python train.py --hidden_size=256 --intermediate_size=512 --norm_eps=1e-05 --qk_norm=true --tie_word_embeddings=false --parallel_block=false --beta1=0.95 --warmup_steps=583 --schedule="wsd" --decay_fraction=0.766 --final_lr_fraction=0.0 --batch_tokens=32768 --max_seq_len=256 --doc_mask=false --train_tokens=203900000
MLP neurons of a small language model. Each row is named by its layer, matrix (gate and up: input weights; down: output weights) and neuron, and shows model dimensions 32-127. Each number is 500 + 25 x the weight over its row's rms, rounded and kept within 0 to 999. Numbers have three digits each. A neuron's up and down rows have the sign that makes its largest values positive.
Before each neuron's rows is what it responds to, as a language model described it from the Wikipedia text at the highest values.

Responds to: Function words and word endings just before a following noun phrase, mostly "as", "and", "is", "even", "then", e.g. "ev-en some Mudar", "as Ivan Drago", "and grand vizier".
L6.gate504:529465490500498526468503486483467537540567468496528492543506510503469556529492466501509504507511518489453501497467486480446487506502488500502455492530520507482523490498512492527503526554491492524454524547503486482507447506480501504515481541548521490530516523542506507496495482517550514531
L6.up504:499493503546526489475468447486523535567491441491514485465530538512501518518489497447461519516455485491493487484485495473488518501519461495505499486534511484466522503495505510496510483502503463517492545563510479496508436529494533471481534498549500517500524534502482508515519497498516510484
L6.down504:531502507469502482487479484353529551471529492460500526480528499492487485521522486516482522472497496544455493510503500506498516510535481461517487472525453501509475508513487516486502512504513441504475471451540469468485482483463511496502495468551516491492477564501524509529528522460532480522

Responds to: Final piece of a determiner, ordinal, year or adjective that directly precedes its noun, e.g. 2003 album, third single, first birthday.
L5.gate455:521465484527519506508490506504519491455496498488536494557502451477516524523499524479531469516494521500485478507483488503482508486461513507513508495493466461504501507526537524526501504475531500547497544498539455462520542512478465523491534510470543488509526497516453526500471505469554447475
L5.up455:523466516487516491509520462500527502483488536443519503466516484526495513500486479471513478482451477532527461541491525476433525533459477534532500513510475523527539473486563485514490481503496508503483566513465500474505523501504478499508497486506498479535499483478495499482510486461510493466
L5.down455:473499508497479453508509476391487478528507509504500551539498482497518525505499516473480506510496492511494484555523542514463493517519467458497502475434482509480470487534501480492514519483493493527504526506515501510472465505421522510490545467511470512493532535509516490544517474473495468508

Responds to: Fires on the last token of ordinals and number words modifying a following noun, like first, third, second, eleven, few, and two-year hyphens.
L6.gate141:500472438531552522512507500476504516509494476473559513479528535516466523479486498527495493478497539502520465519483505465522461511496495515513512482499481550519519524499449502521484500532431496540424487517522495482508510491461481472516509529486510478497553501518496491521506517489482522444
L6.up141:497491464505507517516488495470538508522494530519534500454475511503475484494499522538488462478504549457469498504477502492521503508515513522486533473480500524502506498466474498517498520487499450515446476494507520471487506467485502542494523496526515476497517521481493511524481495474487524456
L6.down141:494502498503506519490497552308511497542527523532470517493503498498536477498509514505521496499467496468501509494530504484495514493495539477503484469513500460485492456476495516490474503468512507477554490529476480508479489482444502506518534495500505510523506499497475505572515500503508528537

Responds to: Final piece of an article, number, ordinal or quantifier just before its noun, e.g. a, six, next, second, few, also hyphens in three-year.
L4.gate269:544478496497539516472493506518505509500500484524515483492496507477502531468485493489498500477497497470530505514514511471470478547480497442513515514492462489509552505447480480499507557512523500517487515515463508449498491501489487525514505510482471459512494478470518513478468485462492538521
L4.up269:484478481473515551485474468473490519521490520511508469550495519467502491491504472502456535483482502502472540495496502470529485514492495477516458507496516474523520491517491547516510509509475455532472503486485474496497528549512476526542483472493516481491503523512536509529526487493538472492
L4.down269:495484494465543481509475508514488502522443484491520531487491505449478530513517494501509480486490484534514533458494555418515491480532486481514488492487510517486469534481495471500487539460518478514477522490520475513482492505495523480473528484449531502508530512498466466489505479466499503543

Responds to: Two groups: a lone "p" piece opening a word (p-opulation, p-sychiatry, p-ainted, p-riest), and "as" introducing a role (began his career as, hired as).
L4.gate508:528436449515514500492508486521524475534481487537500471481469463544502555494523471482497496505481477483504495527507481515500479467467467495530482490498512551509508538521485482468499532516453542522471512490518494503500473504488486451488517516499497549474512483522514460474511500510527544527
L4.up508:485465486486493520496512533506482486517445499528513455509496522487520534532458481518499455498520505475489488470523493538527520464488469513498468464488523503524457528524482504459498533510469516522502474473499492529455462528500541484512478494506478563495460495507522475475552524497517517516
L4.down508:462487488502478507479491497477512544490461507484482473522504527544474499545441507535487501495517521509549519455485518501519502496523524501498504522496496520499496486481485508511518505512490486493464497449468506516448500513545505547502504485536498488505474500473497541524490509473492470533

Responds to: The x after a capital E in capitalized Ex- words (Explorer, Executive, Expedition), plus lowercase ex/em/ac openings and "as" after verbs.
L5.gate134:486502484496509521448513504519481480491484482504497510499533516470493553489498535469498475456510483481487498519509461514498506495494476485501428474489528514500475441499491472518432495482492487500492512489519515448505495530479522493532480506484515485476462499492488477485463500509534499489
L5.up134:497494495499460466489458472503546532484517500492461538500514468481506495549448488471451495486510477505496504568516495525541533457520494445499512492498502500511469480523516504512468479492499493495439480488446525498544490555505504491488516481505469467551552496516451486521471483494514458492
L5.down134:452470508494552503494498507423499499510509518477512508518548441504466533523502482543498510507535500477470479494486484497527535515525495520485499505495439529550521531488487512507457512535497495480475480527485481507461452514564497480532470450530480495440486527480492494557496539465507499516